Part of a small language model's weights.
Size: 8 layers, vocabulary 16384.
Architecture: rotary positions, untied embeddings.
Training: a variant of Muon for these matrices, 565M tokens, 4600 steps.
MLP neurons of a small language model. Each row is named by its layer, matrix (gate and up: input weights; down: output weights) and neuron, and shows model dimensions 160-319. Each number is 500 + 50 x the weight over its row's rms, rounded and kept within 0 to 999. Numbers have three digits each. A neuron's up and down rows have the sign that makes its largest values positive.
A block is one neuron, or neurons of one layer that tend to fire together. After each block is what it responds to, as a language model described it from the Wikipedia text at the highest values.

L3.gate441:545590507510436438379558495522415548509512475525552510519537454559524560522629547476455523499350447606431423434519441538514419574489477526410495437530610487475469543565453521594475520504409453531503485506549535532431526488484545465460533503524525491509561596543415458509455439469615521469489584482562368612482404521506511474476506482527466537541428589438475500467579479551561575549406541569398500380486507512416512515521579573491521502504547501567474530557460501572493549471579542
L3.up441:424494543438598483451568458496418461527496441513515501500412461490507524432472485523457557489561470551468551590499486562500473484380551451513443397579596413542394513479516517586424497575399449550446394536453436471554477515558496562536451524560532508494466563449492456479510454474506500474466530355558494564524448493451562471478475475498480512517441468492491451605527431630514522457462540468404460524464477481467506524401542502537462494544469586547496616596541498482477400604500606
L3.down441:444545482546485501500571455493520513518516479452474407496547552549498576506448643418447477550557521505460499584589528524551558409596482467529478469480595576517475515636515467504524545508483517492469576506561517562558494519475530477587500462553569529456516548499577542476499612484462469580540383405541489503494424566511487506457528510465523451487594483415461534534428611486400515534463548535435463441407489439455478445530542440482555522474555521507483442552552480454556462462521517
Referring word "following"

L3.gate495:491463491516608428506492402480493549522516499501529431485489466503536521547483437480514493497390567495412512465484433557510549524540542487501441554488504433552521474500483459409503491508439439422566617404380427488624547514471492525460594510506407519543455561481520476522417441515544462534457497541482461515534583496471486463522414465555434521475478512539510469492567556514489466430446485479507546585563500518502559564421488470531471503535403584466376441558458478502461550490477480
L3.up495:442605429555558481421483523431449549532512519492445511532477415417540485489448504495452467451489554439467530545530530462458596551543491568539578469520451454496506489459454605525479402520548522471494530531513561544496494454558499497506599498542374534540549436561578381445533430556476592516505497571560519488462453461508545471446461484508484478528496527525520444528482517485521434396371534515506441478544524608507457512518540479487441514444554561485462428405519515606509471469513510
L3.down495:529505540434558436503573534464557555512448467574502498421562533555433453493511518521563541482407532476473606480504547459522480548531439542559447528571585485473533539506519512438444507536543541532579413460536493481486632548541526475465507508502559446467465514502523547501482576484377496464580584548522487544451451606549467411529548557444558508489481481475599457494494454409518534554397513483510465432498424562530438441647444548456505523465558591538535607495466460519531546508664455
Object after preposition

L4.gate231:603480473442390567449506470516582557483533498541448490460603388499536505578591482422475588591469485479566536455495536514359516438422607541486552543485466430554470449497552501468521586403415501534481506442476573499555478528486559481451501485525527485527556497591439550482399551512504451537458505596510423587407595487468532521484499490561486544553435518584496506495486481479460421507531639575666440489518506537527610420552518469532504528536484576486442488484539514537467503534475533
L4.up231:482438535553485520600591584571459543487478584463509454507485557553494544519499448417407434446467475501521442483414552444510513479444491563467542491481477553505560476533514471623460566446510502552503486465477497451550533589519445546430522495509595469501455467491497498498509488461457512548531538500475366626508524491660543528465522495430514431478487611510454580539428503585450569481423418484484490472554506548560486462506488564461507467554555586524541558430533501501523473577501418
L4.down231:500578581511509535524582517511466484434437551495458538516422427471503451548488541499523515532554495483592534461582515557482464480464432401523536512458496614567500491552587539488553540489523505549458419521426468438582475539518461533530573457606529517456501602442414492543535487528467581465508547544458476429420575529405480559420496423526528573459444439500538544531548495473432542505523464469548562481504603472498514506452490444481517574494551526407485494500526505455384499504535427
L4.gate353:553494562534412528520526407511488513535571549454584428458499618408505528592458560433550489508581511597492470484492532572512536539400492470427498401434567518557561499434505501529606574453594588468421554513421459465473480481462526587480470522544471413456544477468446508501499497413524490540539460484499586458448565441585454490537545405464490538451508413515491471501505532454436492569455429518543439470565454561495447551495560473493570451470467447484529464587587543540567438517488480
L4.up353:544467440531491533533483489524471424502425537497577507512595609466502493506496505538582551455517456463564550477469524519513455498571479497468587502514496549582508444552570405544485539469559558554503570516395479471518421596569503553425530595540489525497461441504569520518538535547443507449505476533449527549553479492395518463575586516452504542473515522462530478478494464516473531532470517623486514460564498542503464471560511450518437518559529466431517441483424461504521421543357428
L4.down353:506564420596451463467503478618453420462492560513522520538428453501432576470468505477506525475483512433484451415476575514567508374474416520500559477512533494542612397474560522480456554523541579508504472471470538553531472483473610447396476493560531401427517542578465443633516498604386468482455465501426545430450520449503412559535458477513515494532466459380436510567547510480512503548493482495550445405533487474595489383492437535494511451507603570436546544548542456505557477508597484
L4.gate485:438484446478518519500567430483539444366523525488416502537444422502421507441462571450529548550457603463582486589366566507483543543491546437491455533471539550485472532448498559487448520440503549631471470440492514438569507426491536517511495535464537443509486553528481570478505536450520511490475531567551535508555604574435573455498507469496559515466474426436564602520563507535499479555565508484531516487647590511509549606526555580477591510419565550528539493530484520528447508373437468
L4.up485:540579502567518572498492548490581425518412534507503521478460511475504531590487398448533543531500592444576489521442589493432454522471515414457452552558502463570484485477532430498517484522448500552420542515476496434498553506566512542464595419401554492624534450499558579504445480418460552447537553477506482525549608482476426445564513495515476457534570491421520522498515495523440578473523541520447498529533495452539489466539553509559459450484581381437560472505457600512523516465483403
L4.down485:423498425484514584439600395500550442499470528489410494441525417548460437453490435509516556500430503477494584421408582571353529396549453455555537581462469564426480524592466531445470516450495452505441474528435457477594457431465497538437484531533491414526525483479546479456519467477352468457560441492476513533544502544501513511493537580479536407471476491574487523422584576537425546475527454481581434549541507437521498514521541563476526489540583573453576472545494482518509451455504467
L4.gate769:441539477493500502487599414501444454466441523456585544510448438516520540536534391533539520533488467427507516551393448491500478526518599473452496559545581579492559541550479439439522534500465463526495493471479512512415492478588514453493545524480475503477497522614559508529401483551499481474427506528487479482479539552523508580473473483528478464573466495604597494548512400493491506632432576583516474519478435542509523459494483535456532575518550605516515542491530496533546581568482343
L4.up769:538512499494479464504505474514458527560474600459511444415472617512520489555559454486584549444499549479546436507508448531521474462523525497502378437515476516522515526412453483551460521404484445538441550493468449431447494478377473481485505520515511427574617418512569481448533476548465434460510532452416518506469493524508414416515524487506530453501506547517607492503529552422469495498574479558542530569537537492393511479514508584482593438498527467543428480456442474485468542421465375
L4.down769:379523511488448523403497442508544425541502482583456488594502423460536461504566514634532434448522583429494449451447495443434496540513445548461485523646445539487447480510561447419488523491474580466443452470492520474520504507495453492437519553478535432428470462619503464561517480457484488555508514548605498491484564525537491596514510494519408467521455538551569529538521418475506451570424586522437444495441517528583521528425501517420456463475524592490516449514499427494552461567471442
Compound-joining hyphens and dashes

L4.gate53:514501471461557481494431544529509589571417451491520558486549439397556540576553468428413472501493485535456524484443586517497393607530560459515493485544451548455462434527546550516485498585493457393579485542449460496469455458454556461565570452474574471553491488434497556432448376492431499515510452485533515483436547482581402492452442555472542473506450533586423555502499430513522433416522437480435606488419482529452416512555495445462558494576459475469464545490530517486569466469444554
L4.up53:486532465551549434501432528516534527451538450394497582509587613569477524479486549481474445484546522560495585546466433540600495554454537446480546502559477518375501472513458498582566510537421513473497523518587556510550505505447522411476411538496516462436405422448536506542524568408530490507555430572475395477527494501428475465420506391430556532544529520497485482535487422524474397405490526366591627500495525461455513461487490494484492492501460504536495510503502476468546431577461401
L4.down53:428554514497565467503461460532501467495530411510549507458484573535500430615368501550474487353556471509522520513536463524626512466393575443503505493450557522459486490509406540597577551559393493430475492553559480616503454503490440464516407419498477472518545552476596493531528571488519531541497461583561452501522491416386440511459463395463517532498528564466553537507470503583556399424556510484637506454443438489456523531489513471547509481495501485538521617584511498549415532574487435
L4.gate110:456530428483441530492525569537575543441595518514500424539439478468542510563518416458461478466638556427498470558454471514604440536522500450508458459526393507520503505502423494491502444520468566460458471478467520566450537507545471499538549372496527540530469481570578485458397517574486438527527584517474468443455630542441489518536512476465552461540543432452524485433511460393560563402520419447459448459533427573489552522497534496450527442441456458461466543460468496507481477504441459
L4.up110:395541540416523502516397507483545509519601500505489599438560497438526510493551570504500550528536547464464513488517521431587540461486517544477647433519440498503542572521563549395531413559464593565533483500477503490455479526446494466511562503526544435446425577612484537467507460485574493506563496600521411452487452427632528446476338496481384459476600457476507488413541589534475499522542533504430516541420509511461561534554458473393475509557515533519487513496488483532483470494461496
L4.down110:473517571507519480520464532447497458488581423487505517501427392506499508579536469557433492424530520479534433505439513504503469462467443473567430501416463497480439465437505475485497507522526505426537549399577440537516524469483510447587436508546454536473421409558451563531444527557484394472440423556522519508672557544464481467545555510482546583570512450425518517532423502504497490445437487481462523430523471562534583469543553566504547548428469574409563544465544404450434509438575441
L4.gate264:377486548487490540548465453500433512542617500482494540488532484401578528589580435467522402524595453434493552529501521466508504467445567518451539564452492519418560534544581442503439484523517492543483472442512521468536482570539560495522500447487534579482498463508459593456582557442516544456469549595533489506587513471520503489434509500492429433491602459427547473531451547448425504484414554492533483487560527535475522550419530402473573467482418486519521380518527506540463538514446456
L4.up264:444419476564446475472493476471578484479609510514523456419504512579513553612514502553496531460583460486514532464479554415528460444519540471508521492485485456516520535511512506498517468485517520510553548546431453532502406564473519594582506408485589515473534533471512497445395522604610428517539507498546516498598501448496507461514446566510544442431455529456489577565392350522603534511498576546573540586494577457515514439516473525492515439438510555546531421360365482482519458468499449
L4.down264:506538411415477514567528532417499507524535445483499558436464474522578488548501357465466491480556527481522523505466566521494504486572618365474459411481476497461553486493464441460470527455606444391513415481399490482537442563487492493460515428544564508480484525527433463424525500619562468561477439566566547488580536497469564421495577494488585483446384522466471554462467453558613506551491434497506527415512458455460460606487616555506491480424506488525548430396548521533485483451553546
L4.gate510:449588453516495604442484476548519518568540613491503480489540473584562462565488484519509481466426473524446571513524419526540499437578571524514538531532461385466498484548476513531451487495532502493472493390479434454510467573553516448505515443516558487476567458566441498528598541539466582610552534503500508464550470501512496488546483468449525448527495550568490431542489490473539458492488457511501481421514427505509446497453451523540590397430469526494532468563416549509519508571518499
L4.up510:504482407519474489412505506488535492506517579470479552456579543510595508543439438566430547515457576446498473506417499493467516517516475474561552458541469452488476468455487535503407521602466528559464452533535390460531426503522516422564544425499498431435474441563486497470452542601488526454533483554513443434558494469521479443354540534452434483535485513560504593534447470460631482493609584438435498533487529479553513363461547455446460425541432523522510438431442520511554494546504449
L4.down510:494474507487468509507480459454549576518475432415513525524454547495503503543524429537473580447479572436443408483484465389450497524558480483514449508480430514488422446508566457469421443477535603520465481516504516392540428466555463495534520468460474407532514474524488523451402526516543372480520542545490407538582469541515510489449490496499449460501558579552497492571483535551567455541581563477446494438443484432582453514484555472415500453507454543540549552579463525446452459500369450
Year-start position

L3.gate714:495515538536533523455527535416459491519394537487528517574467522501409477473530417498440519436504537454470475492607510554545558461599391466455478526512440507485438433494540542449453552466508514538546550407495472466517450472493574550354513517534445477597507469569480533496635530515464511423502531509516544442470516496490518499491508549458537528523499408529460557468637526422518577511492508403500641471611471504466563565558468535500487520489386537419504468414516520527437526538532488
L3.up714:533556462567487566503560471437499479531460502569493600483561478488490382524469480446483486489462499486504564437528563550591383496458557467446556545521439532483400509558451621572521508496491475525427510529454541488511477539446579430672406602513415424390454534592450450537443618473463491472531517456500564494492512530583453483561511532446484478533514615523476449515580577514415544510439539401549508468459482498494451491495541427370535454450447458506502449502494534538461476498530454
L3.down714:438426427536524600539459517510541503437500429575437531472549520499545498469506545408523441525580599484591454576472587494437501607431445475512546527526502538500561491479452540510481536417482515474502553419496494550504456529449468482482595482468549460417488558509481517568590471449490461524452482511537586375502504458505430537489542518528443524454450513548518480444375519538395524572552462541528483499468443572519601489592615509514538469467516432448496435501551519542561472495502425
Compound-joining hyphens

L2.gate424:525520501486497519418525530519526529475484499522489575445454459483503631523563433450529460467523479470449389464540479610537438499475526443471550442600371452528502634466532507554504476426466446497493546511431561566478551447550487533467560488547468459496380528527451476547458447519529498573490470531507530474559444410593513531560503521456536493594431547538473539560451430435461494507495476473504595485443554545450510444481508423671503486465541543463505509530494483518598560490549523
L2.up424:446551516427484542542603520463509518449499492554542423485584472525494531506493451458418490472558420536567413437490482560533465527508483469563477577564533469519499565439527518466530519503463449461550501444423498457548527479442540552475617470507589525522483574577580487528529446482592554497520586488544542507533415520566444501468506455477504552518503501504452446533491497509520524503461475412431515517436499529560552415493447495530416469544456570454486475500584536545505427567566466
L2.down424:489528496462568533469512491545536538453441508478522520498510466497434501592515513491529449531556549616504444577510555541470447384468477459530514496485536443591431460440526614539506551431436534502555502487400426521559472509447565532511533453500513556550563481511397459506470461435499460607494547514484493564504537495548461523558463436538457497479486533526313576654546442447476502505553452562419536584377440496440490497527550547467502432461466554522488446568538427584482427421465549
L2.gate682:454443550548451481490524509540495531490396546513445590486576517461503513488537495472542542460529485492473496614510504543508455397457488515419560484572477500489491578414523515474388499447465404517435536456501489421529537522396506556440475487513607441540496476492382468491589483476614462572476556443569370578492417519504545494427477433609475530483548426479544444518526325527411547539491507541484555538516489508448558481411503461438469501545517484527486508492489534517457548494568503
L2.up682:544413442489434470399523525519480473457489571568561511526549550485543561565548476499521538492430450489499459491584530567526532509484514511385545439516505569437473559477464493560453484388395564554482388510501546484584478439461482524510520439555501505498577541539485444446412438646508537539479509444497449608452461462484509454509459544490497481533508502474481458518511490490390539528438407562405504615441475525433545503526527535490489518511618512520449465551514452436399446508597476
L2.down682:512642521446500439522524483525427489533565418443392497546516453499541485554490535514468532507455501500495508470521520501500422408481474448426484451541485503518442480544542445635538493471567497540493567432495552539473508598531541502448544497528434571592450547498472572508558518434491462546609516459524532566621468444559366499544490460468535476568552424480459488391523393451515551535474496446424537539454483521492445424483486535571501463557407467514577470499553471520517592558520442
L2.gate719:450532480539474490492529515440492547458533500464374507464505403480515614565555522471462480475471490479478524500439392401466557467507510505504563507539427551579416453495560465628492494506425508573521491546527374490537542484558608524553523479480454409490459607494489501574442432439441431498451483508476579575452481468639455428521614573441485503469501554486499450487581458486569470487511542517406415509469517570494570493535533537497598547504508423477442544579494534489557454462495466
L2.up719:502525484463437473474480587520475573508535475463534531547423522446441515523475465390464628465497469531529459541513559502494472521492563477429547517536501514437532519431540518584501566428479540611536531489413495603544534544494575525420487418506471519581501581591500421494484423501454473504446455457555522557545427478517473462596513564530528456565472661588509515552544435534555566510444500543455404554486559522447495478534488523465408489464556524534538493547490479536570463500470449
L2.down719:466476471404525482576495491527449567414506455506513558424502469483572506558534426571541442518413540481536409606417568508406542469484521474561586583408473457491614533401501478527523520505459499556547588545455504474552487469470610519444506506450504486538522456498514486525429414528479495511517438481496492589552506503388490490520505404514557445500534591506504507440544535572427434547491439499435492483506464445525483530483547525508493532394536489529444436350461487575431589478497440
L2.gate733:442545518603540553495544505515547497493461525397584497493533527472521558433491450381560512462497446534508479468504450594536486531443565526432551509555410512511541507527439494559585478430454467561432548507496481471630469461404504504528547535383394502573556538509488452517514547460522540561590463498458461549515393412587436467513444522513444490513549480484506503471486543523573506543480539534546515458559562551503521475583447593532479464492507532490530477551578573490483427502427464
L2.up733:466549617465537459521457569533581451477462456474493551500540435466504509450468577389450508520488437525518431539512509470511375488565467532466469446579542465537488441434493527521441559584468500432557452502484541501542449499521464497509529490508493495576478498448595434551465552514418570547438582528582442504493419470483507536420412448490526516435522539456521524548550376417571444530544537601518540442449542580554473479490390553506468519496521486562510472504460448479428511456509514
L2.down733:502495497526501438468431453401456496553572486526478521567479569538371533537530447458524447470476414521557507440487476633536469455488498468541569436525628562495480519477553471499509610555489593460500463507371525567510524545513496595370435440529489483513498572485497429461449582505540472549437458476400504461517420515465537540483465522506561475589518441480492509481544434449523523358452502511478453535577516490496353504462603430488538505507484561480499537495497459501513415560606551
Word after "the"

L2.gate15:502464530574511500434529336488440376459504452553603524484574470528596498476467498570450499494509489530515449467437482442607486508435522539554562492504413489473504468478410649501497481454546475477552515464435397440531486404479508489505505543523457485559404496535514486500458537488440548542533598532604542603508365471497496493516423530488508526494475442492532450587546473525581574480453477493517650549578575418458572416484486529501509495480519419496482492543541443544515471504502488
L2.up15:532514562579449411556500453505406530538509558468400515505524432560433424507535454456440437463463442496534457488457562477535483488406402481600545514449504444528513463492547524432496580440443463434461444385466568516440542427439533492548492485509482538484578449489524452433562548483553533446527493524445528414414488613458462474624404487482609487491583465502629527480548539564548456497460549438480505533529476526472509497519489452517471420566447515466533563615505457563513499664573543
L2.down15:449449467525558494492545520535518481439457448417558463589496493470482574424526544496536454473454531458463496477603484500542443455595553464475604476578547462574399415527497481499535448521453546538443477532496461458587462545506575487516576552475466414574540463522531477565364455509446555481527583531524433593504410488566552543558508465441536516462571436514440630480474475444542546514536478456406546520501527500479375582560492517479572509526455535484482407494547563549405511409462444
L2.gate299:526427498535557469469407475466573556440482466529444488533455452486382575473487560473492389470568525506461433501485465536564552584589512571431481494540439505475432537452423548553570494568510537462555507480527465480482499474523498671472493435483584458511425553459524502532454508543460424486449492484521437484457490515557565595491507427530471566497427462572508449471564545427558547476532497444471565519447525434478474476518518423493549535608522549483555469515514416496572469434455547
L2.up299:482523535566514558444453543491530481515559552469497431412513475520567548477462489492459542475399490572499522568508434492624495494520607500389548490529523561528378527478613525482476477500591537441504572438522502518491530553517477503504526509486541462518443454454478462544399429437499578469473585557463435555436575466504437463591475520584504516563451506408566531490532476480555485482481506452523525530548540585530469502550471418537506441551594538482538499539555645515478588484557571
L2.down299:520529453487444474479572441414407526446461543543429547536489552430483510597517582373516453445531578550471483538503590485479521526374454531475484541415507497526524503485476522442466547527523546438550438536539509504520473425564453475476589540455538464516453367414511570550502485521585512513482507453418511514482538635410475525510505458426549473474487467522549583532528579518481438509541523553356506476482504517431468616505641589482395548502588466537557474499489503497572562379457522
L2.gate566:488563440489537507510483443518452526547467545429549494449525474498542570500509435363480498405557508498569480434552426503491422582511569493443581498505396414457511448466503494574541505447555521552479492504531444535548413555541462471493456516557486439437492550514474492480542502476529562431618517501470533501492458557537448533583465612348503480441486470448492547519549518619606467583439472480448486525478550533480443503467556535583473444437521549549476466577542591450395459536592596
L2.up566:523548589511505521537489576422549467530492487509509477568538430467516397527532443502443466479464503476486512519473583516512508443437564478487494460478508430456584512439518446501545501610519503534518425508458496490354514456460556470520493419425433489538477445445542494510581441486564491545496497488583482527527461507440639457438412443569458562537516471436579441607492509560490499531573524536509423648504534488526516502471573463376489573577467422518532440433479500461532419445533465
L2.down566:510557553610498460547493495472534479592558447420496448455545439565513490598491507496461451438474472436505499549504505561452478432408486409553573521491538416474481515437457460471450509554451450480575411544475474528370484427457558498493464345448497517537497378382511547531527493490520448572489579509509463483503454554444588478474449449529452627528579385462608504574434582509445494495540479617486449563428530555399504444444481521443527599515482480518598495525485425485574403543524560
L2.gate778:455565612510444475498416492461545527475410461543506557455565457472448448573472564499512473474559497429447519503483528570524575472404487462509541457464525499412479517468402432422431495519495448567549405598530462436480493471364538485482506482424444439531446394532570464458531568426559450517510493489511544503432557504594458487445509468487534514466424501489547473538477479550476526481515433551491536480481603604552579486514552481530520530560513494447524552518464559518497629481535671
L2.up778:534487464519403472475364421457486472466599448559483480498473469431478544545474506444480460527517569413429494526494468514390493445498444537567485485515489443532526531555628467596603470502620515533464428502507565533351539484433523450472513497529498525460505482477525427495568480473463441447503439489484565599551583440557534472484437544557507479445504570447487436514462507429534544488404485521503521445422539464511485503423572537487537549383452379489589474494503487529417437465522538
L2.down778:477547446623518559463539492632508454503569409463506504450490572547561505382488481590587510520478479542468531540574565412429408430474502479472412532551524553550444426536440537476553447506528488446478597412459569502546473521484427536562502549560402491500578587486517488520545429563518479536501565468509505537487388557450489457560561542461498437548525566574554537548499474452467404473486510499492472540534542521524398514472441542548509464541447527543490432488508460491457419543526423
Birth-context date slot

L2.gate31:514518489478498457510508382578540479376412474574562493515449479505527443559488492492422490458533450474486503442595487530479579532428514529499473509419529566468523500514399470518663444501494475562490497593513487506523501482406535425476555501423485510443519524521586542561444522516513496470441533461452471484495510507450435407475510533502518550462540492550549568494589524457560511615435517491463517520481505511456562464596469569534390590435586552466492505510410489531569552429537432
L2.up31:494582573403691510480588427466503522522519477479561453395428487585595457483531488497494502473542449454433461526482549495490511465516506557472551450531510504464529456440499492544576568493454507455518500599449498464424484479545420492458425457510504474391509549414598478592570573483518505483500477470434508504521470549534467500506504397541563520445468454538571429527485517449494611490488496441557415597452586488465616450543497458471467568553634545391492565390480518410495521514563414
L2.down31:504405584560402573527434481550426463522470528505410470589540480474448510519495504466544535517453490432535581515529560433510475455598419512531469631493498553508511576479576547549533439446489520591519525475514511440558483466438501548478494497525628424549484445553426437491429455481459474497456444489547533529485464484502448523466466514536455497519546523444517556479560463445442447480503414574542527436534447526481501493490433562593497506426491466426539599463520478477467413444550481
L2.gate98:465520413444549453510520479521515460512528501444534491514463483476563364484439515475435617512562507574450472567474476558505475531473536515439425472495492519521486568532497544456512483487596454566559515565477545534532488589418449386506529495544515535625556477527589499568472594463484572531471420521459488484539532559544435511450499445582489514495426466520523520420449536459442505554438546538560476456487403587521486467558427482512483529571428530480505376452416544481541554546562502
L2.up98:480454478481609600502541539573585526523613508567537490449502482425445529588512490441496503520502588448483478489464502534469432513472513571481521546537421484489484499477421525561520546505440502561476584516500553412487520470516468453508486549454515454506524470478487592544534553569496541438553533465484532477537461455565421466492543403497430392541541591421625596442516469481362597466500591511488501494495512515493522542527600574459505558513478448451482581431577543457478411534397466
L2.down98:437537529605530472574572502499526475491515422573433474497428469460491539513535534505521432477447561543551504467488497540486547489407542539435554481513463452479490422546479511525493578474379548562544591416498530468496513494532464517438426543511518471531508571534471485496525553483490476545511472576508503523557478446510534449548459547515530448533516614421518573541579524543477508551484509489518550579491543363474520495516444573528578501479480428494456578410511527583489510461546369
L2.gate289:543544530460484439544534513560544560526497523501405492478516568509545434435487575470540547568481606393549458590496456407525551488452499550475517406501500525534537457500569511513474532573542543566364465537541503458504447578470489546504482575518533473498424591382463456453511517550494457416418451440526429591510476441421446467511538443505456560480447591481510509451589442481540513411434489496553465444422463523420482444567516557467556470456499550438596538366541455564462526473427441
L2.up289:474499465488588491449523510533490378519540563448433479521460466476513518504501462515514464441457484518505482583471460517525477455457438459585541532550562483530460451511568524429396472451519557457599512455498526542495515517523532411455504540483496464524497512410469508407521543514518540451537451518603461540579503528470503468525530503322560550552513458531547546505562495552492518487593531501408565530531469490477532535525402460553514537535475479492458485504514539473391412438504449
L2.down289:501516456466443510492560491517465509549511585471557530553473544542402505382488541512456503574556597439509425530437567383401556428421398566490528502519592461505467486444522456446514446497557481503472556470496556538447433549482521514539500534498522432434503443470442509536541571554566499433494507458494473458521445511463430464511516450504494508510445433492555475480576508527425486462468525474554501379486427509430474504448557536518454517415441496346537555530499465605466519471482532
L2.gate499:439534578619442461460489533519504519472549563499493545515434478543584367482438532490492492518535506536476557516492490505446555589450428351497527406436443527509498508546513517470523628506517430560505510398481428502565427457459581405467472519516440517550539425493560506586519598441497525529487509486441576539511498505477424479540540456473445478464592467511529558507489454469434494565593545460489582549400546456497565542570517477499406570553456522419410443467511481417506521498502541
L2.up499:398484577517482549575430424509556436441475548491504548539478504497457539493450478495594551560541617530559444520541405518488611586490435476580480514435558586478483490461423448462499461584528539486496526494523543552520457541447460516524580394477479497522499455551442490618532521481530571463494530523520554426436458529585560530472570622412552508507535518533514460438437494578497580568519513547403587504375469568433459432443542528535521401464451465536546502528447493492508425472492464
L2.down499:519522447443345474469530522463431432548508520478466449468425534446505536453557506487499406458569446485552497509449621505469535439484613531471528338522489474463530452564477543525478479561584456474458480504453562435403517399559546505495563526486571517420485538481562518438492534494464380486540554451498455516533494496477426423563466465557417495451362469579396601519467499434505473535440535493487434531540492466568503605557608513491495584500485517408468428498502466506554534432578518
Mid-compound joining punctuation